Weights of a small transformer language model.
Size: 12 layers, MLP 768 squared ReLU.
Architecture: RMSNorm before each block, rotary positions, no biases in attention or MLP, normalized queries and keys, capped logits.
MLP neurons of a small language model. Each row is named by its layer, matrix (up: input weights; down: output weights) and neuron, and shows model dimensions 0-127. Each number is 128 + 24 x the weight over its row's rms, rounded and kept within 0 to 255. Numbers have three digits each.
Before each neuron's rows, "fires after" lists the tokens most often just before its 100 highest values on Wikipedia text that the model never trained on. A number after a token or word is its count.

fires after: "g" 17, "pro" 8, "u" 7, "F" 7, "-" 6, "G" 6
L5.up60:138140141173130130092119141093139120059110122124150114127143130126134096117132127156116130163166122160105144130160173122145086136089129118136138126066145104099156132140156115123150151097117122095125088091108107152108143139156129122123114078123138164084123118136101188094150123145141145131149101100100086093157111147126140100154138126121111128150135119152097130129097145160179129124102
L5.down60:194134095158157113152144121140173156155116156101115126091138131146107109151124127122116165114128172143106145132140152130083119098091135134123117132080135117152111143126119118115094105091138132136131127112105104106081158122106119137170146124133112158098119152124124105135151128178102124136113146116159192184144106138126140092098141159081082141138094120110178185115142103142140136112147

fires after: "\n\n" 93
L4.up388:159158155089106131125147150127117133096132086109144115178097158127144180155119108149116071129112138106127130135148115133166136111117134138137116134146131115122131144113140145122114120111093113116144116148126194112115113120151120125132135102117103098151144116126116113119141103133109141155143143130156160175135148137099153111147138109096185150136137096153101137138165119145186137098142
L4.down388:149142124127190107165120194076079134101116145148113148144089118131167149100152107119105076143129137114104108112163154138135144083138136111151148113104152139142123105145156159102100114130128130148110116110131161179092121147127071129100141107114185142134138119122152172127154123155170153120159116105099160161165114132153122163100165120119144150132115119128130117122145124102141132111115

fires after: "I" 21, "t" 12, "Ch" 11, "T" 9, "i" 9, "Y" 8
L5.up51:087178130146090141152151137146101126150123122089167104099158136115101107113094097146135100153107094121115108117134121132132166119133110154135120092118176116092141110103110137123126152158111081145154148129136142110117170146129122143127151115149104175139163127140082132130161137134129117160135099092103124079156148135091123165091097130124132160129128141120173143088113115144136113122163
L5.down51:149112149116148101151125106166149146119139133182121108119092202147149131146115117111115117115128116161127113145100140154145081144140124133093105155117087159098111168144114114110182137154152163102093084125151131113124148117104163113148139120131131149105138089135092153104130117106145166138131145133143157144116129140110160106130136176148085094119115152143140107142115158127128137133156

fires after: "|" 47, "al" 16, "El" 12, "All" 4, "l" 4
L6.up610:142123137105106132148096159168152153126100120129121155122116142090123125111143140133143117092153087155103167122150101100137129206143143128079131136074113092144173141114124145085117101092143150167100124101147155128128122131146122165133106111092094106186137127143140112103124124092157098153146133115131111092096141158153144127100148127127148117180123094132138117134126144145109155135083
L6.down610:136085088088126134111152133110151136162144192144099104081104104111104180110133152131139129184127116115100078137112136138108170124115186111084114130169123128145147111106134097137138146167105118135118075155172091103096118125139147108116104099108117149120106116122175115148109120121088102119116152137093106147117136100101128108136130093144118121166123122178111101132160106099136152103149

fires after: "B" 20, "Med" 11, "med" 11, "b" 4, "to " 4
L3.up683:094131156171137128120108115137121151123126129109120087123137144153115099074120131105106156152134102154084137110154161154137124073132166155142127157101096125130123126127128145143098135136129160153135149113130111132106167141186139158153115168134166134117087202144129101121120143118083114144143130145100120098134106121109142163098135134136092110167141165153131114073130157165120124146131
L3.down683:157126136151097115091147104152122116155161173161121141153156106133088114183135130137127147123135152115168136115096148146145153194126112104141127104144159147141140151132128092117107090153115107106135141122133128092110127126118125145112111097122136149154136053132124150125114111082159126149115172113170151130100119157138146104145146161139109071066103148145120150152109144097142120099122

fires after: ", " 44, "T" 10, "M" 6, "of " 4, "the " 4, "in " 4
L9.up557:077098111130122150115116116116127144136093144127122095108127112145118159106125148116108109143152135130226101106142108097103117077123113161141096120148129135096139098134148176142149129172160095124138081152103165160096140121108114139102124168109133178130153141098166121122099141151158145096133155093136093077150127112130121147099178104120141124171138154170110146114119106159122137141138
L9.down557:107151111082168149104135140155164117124141146123145194135119157127139094133156131117143163109148111096142095124099135120132146162137148095185143171121120108086130132125120142099125133140134072092118108123116142132091126158122123160091150174098151132135124165117119163117142092122169083142120090048110104118163145129086115166127102154162137145142080111135124122126134141131120110160133

fires after: "=" 24, "the " 13, "|" 6, "- " 6, "C" 5
L3.up142:115133122109136112113141149148084122135144150106127122108125132117142128170144094118101119175092124120112126107130116090126189147146105137140097137117156092151158145104142149124109123138148107129150099093090159158129122130150156128107083130131112142188131133169130140088142156096123141163141121092091102128149141150151096085159142101134121113133089112118142114112118148154162159137096
L3.down142:115131128101148131129129159137137138110136152134107136149160124139107116115142094126132147159123156125143084138135143147112149091110150109148141117167119194110147122141111164152123092161101109155153160131123116128183157117148135109139132135137142153139098144111134121130144122148127083147092126140126133116146127118116142199103161113127170122135181101114089097119084064097164073133133

fires after: "\n" 16, "can " 9, "'" 8, "\n\n" 7, "to " 7, "Not" 6
L3.up103:115154092118126148111144117168140103174076109108104101173138141100130146147085127095139129118131153129122175124118110141082148132129129108116169122119183141114148111089114133125093149179162124102126121097106147116116116068142141116144106128131173092120115145175138118107150148152123138116080161130140135130131161079092104097131126090087110142111154117175123091138130119100139123137115
L3.down103:122153148173154154143074122085136088129179152147142160123153132142113105094115122137156131141127093114137127163156135184100137109116125145152126155178113106170075143124163155141133107081120117137138114103122116121100148158104106143131103147099135149152130144121160124171121159079136115124129136154104154115134124150148118098139156157162135104149120108077118139093159129103082171087087

fires after: ", " 41, "am" 9, "ak" 7, "an" 5, "| " 5, "M" 4
L6.up615:093146172132143146114169132139133132106109162124120125147156115143093115107148135153152140134162147097147114128144109108149144116111118148197106120118138146124121115112134150147161156141125114155106106137100149125081133144154118133140150158115117147164114144097096137113123156129160115155112114048139108063168129080151131180095133137142135120159105102142095134097159168114113102142148
L6.down615:092164137162132162097148122133148117127120107114116171157150126163161166140151092155115111169139132170121145108119127115102168126110122118126126110143150111117115092137139173134131183112157072118102143107080121121144116135105121116088167144111108157108132167130133143119121108115174107138157128100129121135105161104128134146109143156114150115150122112113132149117129125141170082152145

fires after: "U" 32, "I" 19, "O" 11, "A" 9, "R" 6, "ar" 5
L6.up361:128124102130108125115167144133100146089109076112124126133140148115152089109154140119122107131135163143143127158182128161158103110084130143137099069119128155109129152098114159070107121149118113126114090140123128181082139110154144110089123142104083162104129121104138109136156108132114137171106114122113135132135122182124098154099173115133086160139137111152100115143102087084124160156119
L6.down361:080112147128162150118096112114104115138093151103173094140092114132132124165138128139099148106129135135137123127115137105157135125135117118136104116165130143117180085108141138116084062131165133117130133158110158126112183095148129140164102118108155141156127133087128121133168166129111132127083122151101158140156178111127146114156154139088161125140079125146151163114105099133132147153097

fires after: "\n\n" 31, "\n" 15, ") " 8, "201" 5
L3.up169:142203131101143110162093122078141123144110143119107125150116134124123122151121107118130121158099142131132136186138127151162135124146149092160110144109152147126167148119099136126073105112129147140154118136136176159142109119120163084153101146158143146168123105127171128142130146113168126152125147132166094167105116097061126103192149101097111118125149112157139136077121119119093126138133
L3.down169:117151155103125114115124106131140128115113115127168153133141093111106128137123162097170090102090110148164111103121106110095140150117102181156162124137091122071137071102081127130130143132142149121104163158116124139092095101123094096119121158134106113150101133168104122146106130117141134118134130110136133108128125108155135108085107152134113125178140078084138149126138121095139104147113

fires after: "\n" 25, "\n\n" 21, "Wh" 8, "(" 4
L6.up348:121079162140127123094120102132129123113124078126124121135100148106170122113129120068160133148144171147183139096144103141153117150141173139115119092130138154165148131099151089121111103090091152109087109144121142117117080063121093095142149149120125134132101120140123126143110149115158104097122124121110100111111133142157110103123157113135122123143123104142077145162116114109109087074111
L6.down348:122185094141109158180067138113104124134135103155101072158093107155153158109106101119123130123123107164076116108174149133115151147150162116121151124141138120082112130135117172139125068151172132154117160133138115154092137133106108133130116085116095139130113128106121130158150150109102131118149129145095126159119129137113116157107121144148134143123071103143112096138173126129125148164161

fires after: "one " 28, "S" 10, "w" 8, "W" 8, "t" 7, "T" 5
L5.up435:092104173119149143148100105119140090110104123127150142138143105082089112067124142148158102117100118123145131123110142151131132132139169149125139152126111136143193123087120132102121115108080129076136108133116155157141112129098136121149143162137108111102165150115139150168145118102154158126096110086121110104148165101119140139092132166142120154115144083095122115134128118174106141137137
L5.down435:090129144135116164109134143106130137137159132115069113112136128184172091171136164100099175155134130120125157127136098158118140120144132077142128120126124122130105120139129128159142119163169115103115133123108086129125110125125112144172148123111143163148131111154155093126125210113131129115120165126138132145108112081137159121115133113135117117118130169127089150136122159101083150142146

fires after: ", " 30, "and " 20, "However" 17, "but " 4
L3.up713:179170139113110058147135113153164164120091130154108118165115091117129118082137127083186107094126132101159134139121165132101137109121142137149117155132180117142160132122166163108151106133186150116130105132117128151120141138159130113158144093138131121146159128123113190152140153110153097146098121114138158144147113114149144126126086103165101097107143093110132139153140123121118115103156
L3.down713:110122112106142125119144154112103148117083103122090156154103112122138167084111118145139129101144133131118115143106132078163148125131119129158143127152115098129119122119110069128130125154067108116143112125145108104150099093071147131197132119127104164119114175066138129108137102147181133106127137137115131130154112145145137098136188104084162109118129137136118126152150119145112178139152

fires after: "al" 32, "Al" 15, "D" 10, "d" 8, "ac" 6
L4.up691:166124109101098119073145152131134123130113106139153136125145154096137143148132117138134096129113178099149156097113120111133128130120145097117113119173135119161130120149128139127114164128137132145130140131143052133127112168180122128129109106126120120109123113117138173131131160125078107155086096118142107074116153192136128129179144156095122127144151126140141075129122045124195134129077
L4.down691:118108123093115123180122109115108109163098202119109136099138065119137150147097100116161144129124092172110155151148101135085125147102109153110145137131119119115119146094069128110146125113163136151130144153153170146093166099147137127106087115128110100103136147114151100121127099084151091128120123112098119133127127152131100115123098167164133110175115126135125143141147106075115084146124

fires after: ", " 37, "\n" 25, "(" 14, "Party " 5
L3.up153:133109122118108125159166143148108217161122177098159135130129112106109121112120179072162132125143097134111116104141113119156157116121100116150148116134125118137129112143129136103099105156142107076117061111122163162097132152147098167125166140121135096190148127124143148134121140097134132134146112079156126192088087147128110084113127126140134149119104120150100161141112116092118139136173
L3.down153:156090145117149080143093176147112125134140154101133121123128148164138145105114166148123136122093120126112136131101119142121149114166131145171159104129123160139134138091117109132123147072100111100100126157077095173152125115110111160136136136161105135106088134128125126115175148088127121117119181135142151107128132108071091119160134152134135132137100123111137192148151139106087158096103

fires after: "ad" 14, "Ad" 12, "\n\n" 9, "A" 6, "O" 5, "was " 4
L5.up531:112167084102111131086151123100121129138121138125103106139114142087149134095149150133150103098109151145123090128138127201143089172112154164090122093118122114136143126134132124115074101115102082137126165111152159107153123132116141114095149103168111145112141144131098096130155118124092113129104129159127058103162114121120116112079144147121127114115147121163114125143147111115122147156114
L5.down531:111152133128070133131116129120132117156119145127080086131113121108135131130124081130106155155087123153084163132158104088150146116136120164124135127108152146119126114142126082106137125130148139113174174094121076127133143133110156109185115145103134120119131140101147158109127185139143114123114131112160122108135128138128139120098102125155125133149130110115192122146122106119152136115111

fires after: "- " 26, "es" 7, "==" 7, ": " 6, "res" 5, "Sy" 4
L3.up548:128104129097100174138102171166132129137107105114168135156139122152128125135125193193146127091165117134126133109119135179094086119129112111076134164076152120094136159119144154176120138139135092115140141122123123112117111158133127105113098173141139106139139142141132139103147119100159127101132132117133145158127126128110152109151130172146069171178113102131109131085104179116141166175119
L3.down548:165126142168145062128150085157118129143140170127137135124161087119134185137129139076135126120093147134127147137125126110126166136101095095121106130130127107119123125072139160080029144117154140181116117132132130132164129133098153155108182120154117097114132118091135114138130144139123115148127133118106150118141107144129126138167101170126118153143119100136153124139153109133125103165100

fires after: "O" 20, "g" 9, "I" 8, "D" 8, "Z" 7
L6.up696:160151089141076122069139123114145133113114147140163141183160079113142084146128130102150099119133103128196165094195123148136138148135124110113122086089137140122120139176129175141113115176126120122135086141142151164151108139162177093091120142126112142078116122133188148141109120138102126158116101126110122122091133117141128114142153117108147130164118123131104109130147106128144144148134
L6.down696:172129161133120080102132135140139107127140137112147109145120135124110124095106119100132142106158119126125109134109124114120177155128165125120101124118087152127108088163127134152117158167137131096118118148096173081108175163077113108096130133159104153152148134123097145152161124143110151142156117164115140116133119142132146140125137139105139138107102102162098122134103121051154099140105

fires after: "U" 19, "A" 12, "R" 8, "di" 6, "a " 5
L4.up555:137099071097095145099126099106088126133108157086147099117149120067133134107174124146164085153105124137127089157167160092163105136073164168142093137121134142142107137099126138111133127128131143165126095156155139191155106106118101138077124122087102151138121153162123137127145146127112144101134113139096146111111130134150140172079159109099115140117125110110107139139131087074146120139120
L4.down555:131131133159123136138131099152165128132137131142108123115135154103134133102137080111121163119119112109128108128164125127119103136098108140139109097168080097155118099146141157111112088120136092173143178102094138143138132130134113132114143114149151156105115160118089190134131141166141151138132150122138199097169123133151123146169117106063098102131083141128145110075100137144156147142107

fires after: "\n" 37, "." 15, "- " 13, "Wi" 4
L3.up357:152085131137145138162090162151097150095147136115097092148119120131144126141127116133171134149102124142113133131127086145102111101120102085129121091122145150123175177112116135112069104139147091096139105104113141104162125119117159117166099133146156160124119132131148123158145133151128137151081111138128115137091123132095120107126120092117100152110127132182094107178081104126138146135083
L3.down357:125163148132143091129133131127128136118171086114160122115164101158204164103107110104105125104103151086109097157100113124148110142157123145113153123106131084128169092128118092121134112079134150145121131135106070127091173168146101151086123083120127092123127098132091133091124119134123113127124149105108116099136110104116111126104174114105143127129159092099079158079138139136162107163093

fires after: "\n\n" 49, "\n" 46
L3.up710:109111101164106154160143140120147145122120133138063120178106103130142133114096134115144092103129119193099119151159124126117115141166147113127132152099166158118153175098116132119101075116138097140152089091116179187161130128098136142134107090104157154175091146151124137109110147124147153135122127150150141173106129122127105118150110082133102155086095090132095117148080120121125081166108
L3.down710:143110120106113090154140178133154105144160146115145135111166144142117176098097143109139137126112114096122124161108144116124180086145123144130100134132156082111127140119105142153133137106118102114122141155125110168113172150141123144104149149086150134142106146112116111116167119112119068111136191144143124095145122142128153115077123134168136104169125119115114180109100144116131112126140

fires after: "is " 36, "\n\n" 35, "was " 11, "=" 6, "used " 5, "\n" 4
L3.up453:113120155096101147140134138120130128069137136114133155148119106089102100100106138133139124110086154092105145148109099116146144144109140133158102144165145178103175122136086140124089108148149119166168121108140108127138189127112129124136145156180103146186123133125154156099079133139150139156101114121162126177112150105128141120083166123108122183114152086137132131106134079123112104152133
L3.down453:132140127113137115132133126088133132107180083085148154089139126105091103130162116144149132112164144128139096132143150095117149166096165148114118102099110108149124128100104112117114123144081171146142117181102091114164146131132104114133129096137095169077130137130108144132141124155152141138117106111134122148104154076106138159120143167053084115152132142112139121158118095118104157157119

fires after: "and " 39, "but " 10, "he " 6, "which " 5, "it " 5
L3.up436:134181148127132125144174110142151162065119127146150103125121125148116145084107132141110137102118133130183148098142151109067156114142139125125124134142113140158128179157167131111166107180125079136109122120111132128144124172161104116149164146163139096135159139107163112169108106136154138141116136106135124124144124112152139092133176129096110105148160142174100130137145121131088090129119
L3.down436:098194115093120119138096118125124115116169147109130149171110158168130136141087105128139091098156144133091135118111127112133121128132160072109105153137096144087113127100092132144084138132142157126138100136135100143187158108116124115162131126122130150116098143130117102138142108167125166114187135118130138086146103122107152144138134109121113102161152135131131155165097104074134128101117

fires after: "\n\n" 36, ". " 14, "Party " 12, "ank " 5, "\n" 5, "Year " 4
L3.up738:171147138128122152115112112139115153142142076103110104137125161140130111132122107109159128116149152172184105118154125154143137104116128136143137138100079171127166152068117108149115125161137179109132111104152142168133123163176132129105112132166142123150087127134149108122149182141109129112147159164104078146141078054116141137100138105123129129139162141150131109151157102129108116144146
L3.down738:151108135082129099117092151117076159139128120122163119126168143184165123111129124127162097127100119073101126109098132134187162117078134128179159137116123090134108141154115143138157145135110129126096133145127124149162140134117103133130116121087120105180072112175117122091150127129128087142147123129116165095189169098139133121108120143131113146126117077144128121136150108111115070153130

fires after: ", " 22, "0" 10, "1" 6, "9" 4, "2" 4, "5" 4
L4.up265:120091147140159150101131100188106137094073117117101098171126116132133149132152085118096175161136130118122123132179140093109160146114153112133135134104107140140133102097101154133113106173144104104135137130116126122121126113140135149176179142111111181116145137114146111150149178149158120113155114163125141121152134136111124147088076091146119101120154112122120136129162082130111125119131
L4.down265:143149095129120085136106155102134147115163125096179123106147133084113109145122089099144116128199097062128160130163119115119135119125086134165115131154107120129073106161083147138129132115099152133089155169164105160175102124133157162118124146123146113144131116103159134117105135124127102179153117111145146130114157132100166151149154105157144159141110142086121148170121112124095160134148

fires after: "h" 20, "H" 14, "ch" 8, "al" 8, "oll" 5, "sh" 5
L3.up148:104107148136159075130127124115136154120106137129180102174128111100116154141146112131153131124151116107152129106135117119117150099132145157117162132137167092120117085152114100134128157139111155159132084133164085135146092127135100162137114143116157105126144121132125096145175120119141126168098131153074133125127170139134100106114097125111130134115082116117113078131123105157173117168144
L3.down148:104152124155132113111109159133118109123172152113148143098146098165168104169093140105094123090164125168124119142130115124155143134086100105155174147135144151085126157158153111111135140092123117113094136117142130161103122102078093107111123143118136123138112117122108117163112149157129120151151163086138143168102117096158144130107176127129093196150103109108136130154130144121110113155103

fires after: "t" 13, "D" 12, "T" 11, "R" 11, "n" 9, "J" 7
L4.up731:120133115098081119124115156117123132164126119068114088155186144127130118130131120159142116175146099126131155095131124112127158107099114143079143133123141157123120183127112120125105135109130152122135140116150126179140129160162162095120160130142098158142173152088135127088159129150107109122090095113102126114119110149111138164148136117113096106105134081129133144129133101131127111116141
L4.down731:145165107136137116163157115152113125135110114139146102189173177115090191117086146159183165109141112138099115108127140123160136146148160135099095143122164111121107125133119144136148115164056160101096112169132146116141135100076091096121131131157161102120170132131110136133171125140149129165102137165143125101142120123107097115119137128139187104155105129092145109146113136147119121159147

fires after: "B" 18, "b" 13, "D" 13, "M" 12, "Ar" 5
L3.up310:127132107167130130088109173148166158126134127112147128126143107103110060132090112135116090149136123171107115116139167104115148124128144114126157151110121128109139120136127156130176117104133102126111083133143139143115116202140121157100147138139113122107093154079104118142135117104163102155155108122081128157130073164115075126122145118115056144154156126118169149113169118129167109125142
L3.down310:118181115118130132117096144098158147152140156129169156143118120157125127146168126147118130107120085094171108155129179123062146128117160093148143149170112124161115126144135097146097105136192103138133107133166100105130121117096129137137145144084129173132188066198163146148158122115134156093108143147151138132160128109139104109095130140114151133093125136176099128112112152113098162078112

fires after: "- " 42, "N " 7, "was " 5
L6.up485:085091085140138125129148189150081131077150104083105129126096135112155108160129140110102125101066104133120118133131149119155114144121115140141132153131162115128172110118122130135120138130089112116107086114111159155163104118139115141148096086162140165134106127138150153139103115098117168181125151137143125115127117145080120109122129127088131144099101091123083137123136129086131154176120
L6.down485:106113137106084115131121125144091134121093110132141161168121118119111094124164171099136077105114133111104137147129136111094141128109147134136124142180129117112151129128102117137172152135128115171135136162107131117088111148107108131111179146086151141152141140141160152160129135084117098148087112113149123107103130085156113177101137122122093131139152152125137170165103116118136155084163

fires after: "d" 25, "D" 24, "tr" 11, "Tr" 5, "car" 5, "the " 4
L3.up19:202140134123074133100142122109098146108139151127154129100168137147120120161119110142111147127155109137146120117182142119175129131080063160112143138111097110142111094138130106137115110095096142166165165115121134143152145120160148143145150144175156075125144123095129138139133105106081102165082119150111139130079140126154153101130117134083074116151145122118144121139132103125111112111099
L3.down19:109084118098133149120135108112158131178121146115075061163112155156142173178128132126096166161139082112122162111127144085136138115161142114154178091125139125091114121100105077138141091083136123112129139143147123150128131128068115102142125090136115099146110128076105141164108146132151105133118075100137142141081159126133121114153117125137105082099095130169135135153149134143157086138138

fires after: "8" 15, "3" 11, "4" 10, "0" 9, "," 7, "2" 6
L3.up501:121118141113134123111113133122130111140116142112074157142163145192134137112187143145100181177101123169101134140129138117118111122127112159070127097120155118154122124127136149084130109115124116120137091132138089138153150149107143109099128120162085165109117160141146140131146155112171140096123089088108180130115126132165129121088155124103122104087153061075130180151163124139133133106117
L3.down501:122127070158091131161167125126126131184129142127148116095145086142150126131134105095135155124144128107163158144132161156162088160113148119155143106131143142092140098165129142152162125132148135131155108161121119123142111084142119117103106121154118152130103119117120146123121114145135149092166143141140129093141143137116082147193125127116139158140104135141063139128137099150124144112151

fires after: "\n\n" 77, "\n" 21
L5.up376:150196097090104103077158108155153106099121145139124105110117130137126157136104151146129124117141122173116147083103114145112116106086120180109136110116154152147126155093179155119148112067130113154140111102118161117113127114113119143121163102104136126154143132129101111131119118137111131127080155148134126141135150089135112101159100096112109092135169086135117152146106141126152139166156
L5.down376:118153145150102135132101116092149054157148190116080116141139148126135119156104147136162108111195106102104157139129124076151137150144118161152128131142111101164108147119147086096078106120132129125090109148121108086123125139120130156102082114059146159080083153193111110120137103122132145149115135114113143096132129117154118150157095121139162118173157150150118124127085140150158169120095

fires after: "(" 22, "- " 12, "at" 5, "os" 5, "I" 4, "Sy" 4
L6.up193:150100083111140172169130166100156073095109116130138134143104150172107101100102139096145139170114152123167108129065109158117116164134140138120138151104152097100101114134158139131104139148100117128135100102165119109106094145122088114118156093140129147102100127090105162116123118135139124132063095095096076169146139139125123067109125144116165121134157120096151098107117140084098127153143
L6.down193:094160109108094118099120066122133180146161154185128119100094084120150099117112100067138111105120085153123111072138115142111153149141115115144116116102149100121086139120147109126112128106113127107086146100128157153137118154087101108123170135115114081118125109143165120185098144086123148118143117160117147109120160135145109160130090096112117145153125086104109094123139092115160153097153

fires after: "|" 18, "\n" 16, "- " 11, "Tour" 5, "in " 4
L5.up536:124099099146199182139152133160146148122157136108143151139135150082087139137069150139172136139151116132144132094118109144146148176106116141130131144118163104130119126102123128136100115110129092125126098141118118150107136139119117135159130110101121154179108147165126149118134146117194078115117104156132131125101125157126136068128101100124152108133153133158115146126127142081083165124132
L5.down536:144094167107109162189148200123184113150146108114104105141105106157160106140127139112150101104115135103172131115105175140143132129104143084162164096120141114095118166132087116150126112151136115155106114118101102088149145157138139145186139155111142094129100160129159112117117104123152126171113110119137094121106130136138105101105125134141132111157124145161103136169139080138112141112133

fires after: "\n\n" 31, "place " 13, "\n" 11, " " 9, "F" 6, "thre" 6
L3.up493:099148059118126126141149113133170149098152104123113158123115121125075144127142174130134143133116151142166173121117105151163115142104154142140129102143159174144163136121108062132096133138132145161082097104153135177139196149123110096133116131140127111159129146152186128106104129124137122139097154156129135122113120106070067102139130114104179131106135123154129163119139136126133099162103
L3.down493:117116169117076092158109095149140118156155122081122167121119158162141103116104073113172109130133118130106123118140143112101137099133103164113113128109135102139094115138126164123165104157140147079125127176186104101149104149140135140113128100091146114121110150120100118142137113180148137114099121134188171159156138148147127146118106124111128168156086157135149094132095119141113149128122

fires after: "'" 32, "that " 11, "but " 10, "and " 9
L6.up256:163152124129155150129175121152112129129101144150142093158099138152148130111120134133104111135130114077147122142109158101115126164139147119122144163092171143084177098091173131109158139149138155147161149092098156128091117125203113090142119176136121102111089117147104114108128113158112137122082130125125109112180101138151090172108121120134097101150139079147122122177135121123159082070128
L6.down256:119156153085153114132161124131135118119158116108106179151134093164128117132142141116166144130151152055137099112121113137140152145143148140165120120072100118133113136112095184139099130153076103153149088135163099108159176163137147177148121136103129151120123156131105158116137134176161128134120144085161143138104140073156093133147166098113083146115111153089100109135125105140119146112131

fires after: "H" 27, "h" 18, "C" 10, "A" 10, "ed " 4, "bo" 4
L4.up319:125139123161108124151119182125173174132080127126105162109117134141134138154162106132156159151115136130124126128142135091103136092182139161092125124147142117100111169146133100117137142137089079165141141149126115146147079161119143136148108139086099130103163151082144127108162122072168097180146150100139118127147114131138092175103143103115170116081106142113130124143155115141066120146123
L4.down319:134132169158106127132124113140148110132131115131149109149142136139150128155106110102123094110135166162143115122111127123153125182101113101150092140131132160170159132140131119111141100096132112124109077086151103085130159138085142130119131139120172101142117112095103113160108156162098116107107111118132148156106132148095095118139139164120114118125134101137110150105108173094174130126092

fires after: "| " 37, "==" 9, "(" 5, "co" 4, "\n\n" 4
L6.up272:133109132083154100117133144138155168145143145087183081102116124116126139123101096145135127164144146134138127161139107127103146079146117165113148113139139139096157113093145135151129134100181143139152143131117143159109129152140117087136088098143109128153096153168165106114121135112165133138146148142139150140103110133158109139141194119141153169139147071130134140130156157137152144115151
L6.down272:107097173148109158111179126128157154140121106107156112100152139141142133075116148137161116154113119144126145105127119111099151081142093078121113115132170134081123155155108094131077124153167160168122082100142093120138087136140157118107129140100102135120171150144191133157131110136148171173156130115134147179127107152135126121114117147151154163137110126150150164120140137075119145150094

fires after: "===" 25, "\n\n" 17, "==" 12, ":" 9, "\n" 5
L5.up735:141104170119143117130145097127108135131104139115089128148091148110125110107159158135171144136134153142120094133112099115129125126134136139125159128076139134113130117094116145134109139138128121106147141130135161131104093132165123112130113150120128155186089091128171117131146158092141098082145084143106117134148127092087136105092107119130137120086109102104149100158145159116106098148153
L5.down735:140130168086131112067102136145118132103128137119134108120115149134085106134156180152187132115112144070144091120137143093137141131093140103121173128139154113141177112142143116164122111096112128127132140193140116082133117141104142134110130115100130093195119073124138134116131135105134169148180137120160128130162144117123126113105136160104134107133106111120100123131157145116142140139095

fires after: "h" 23, "Sh" 15, "H" 10, "He" 9, "ne" 7
L4.up502:139127116125119134110124144138140139134160079165115101125112148098126068151121116128100119175136136136153130117162171093103168091149148148090081114169132142120157091114119093094154132112106153170133123156128117115158077118106142131152158137155126147148140132090107131099128153165074124163129132125103122130152148121113107144139069143106130120102159082108134104116144117172076094121103
L4.down502:116125114091175128141129107097119146128112105078125136138153152130156103134111133121111139115113140137162112134095134101175081139142098153113119103096140110147118107123118149160128088126137151096147109157119087149086136117109105119113122143134150107114142131144147130142156161138152111096103116123161131097080136136151120118164095127159152124127125096078076107111139132113142132100125

fires after: "h" 24, "H" 17, "sh" 5, "af" 5, "Sh" 4
L3.up675:131113141174099121134101146157137150103102127113092098113099139104133191068136113137107120146138136112167150100109128138142156118099160102115096138113190136123108146129129070115135112159145120134149133143160104115100098147071151125115088137120122091139162105124103079113112123098105090151108146106112125109195114086107135138119154145118122163105091127135143140132166093130145107135150
L3.down675:124110124135121156112167158112097121130081145151125149131141098100159118117118130130119099100108115134120128137075089139108107119132125154123170142135088115122137094104149141130150110079135171120119124137156122109096111120133145136104125063114104143103098130110122139173133109131210101110135123167118083119100149161105097093141090100143102126133155154139110156123124131099132162125085

fires after: "T" 35, "t" 11, "kn" 5, "Tr" 4, "fl" 4
L4.up203:098124155091111142117114095121090146132132118082119126150135141105105125120107110146120139139101086125154161128152097139096173144136120151153113170131146163162156097123102078111098148082153117126138124119142132155135122127177158128109106101156145052151101087095131130134135140125134158129106111090165134111137137126094131148110160133087126175111138119118117107081132121150094123146110
L4.down203:107132115115150126126134138131143107139083120138121114091132135161106103113151110125186159127115140142125133116133159140082097104136108135101138130145162105130124092158139117118127117188111150136148113159140150110165128124129112104142140107133150147134181109124103137119167148091133135201120133127095135141147080123120159069114118147139136072154118100130095118129106121187119108122119

fires after: "|" 26, "'" 8, "El" 7, "ail" 6, "A" 5, "L" 5
L3.up463:075130121140154133133149152148127123136141165102143101134143149104120112105125100116169108168120119117127185106136099089156199130118094118100131073082109117138088129140130136089130122125148086085186118096132138096155129102129142137108159102089108094125113066122110128135149128126141151170121136143134124059154134114125085120107122116141168103149140120140138100146117160062106128102112
L3.down463:150134108134122125100102154120124196142116131167094134118120112115105155107146160101117103133090115084143108150130160106109120097105133123144173161143114085119139127131132122143134146168151173125110097165147088085066160137151138121160106161154133087140128160140145101139105102180113149084154102129136166137132138170111151114135137122097113140121160153132162130122113140160149113136097

fires after: "==" 33, "of " 14, "===" 7, "ed" 4
L5.up329:135076121137167135130144134145145110128091166133139116126140121129096130119142147128139123101137133166119091108159124171129166187184125105109143087113137126124120101082150128123139111160121153120177100112142133156141123143151110102154095138120135142177113115165121143092139150080111175110097146140131187137142144126141101081118114128103084110113143162120088109105144111136123151161123
L5.down329:127142135136097090118150111124154179103127101085131109135105116110135149100150076153158171153141099096155154106144117098136094149133144100145098157120114113134146144178088101134113073112093131126134132122159130090135085155142114104079118144103122121119139106063146125115112079124136152166192129165162139137149125107101164164115127141093119105147159127085136121159105129118085122135145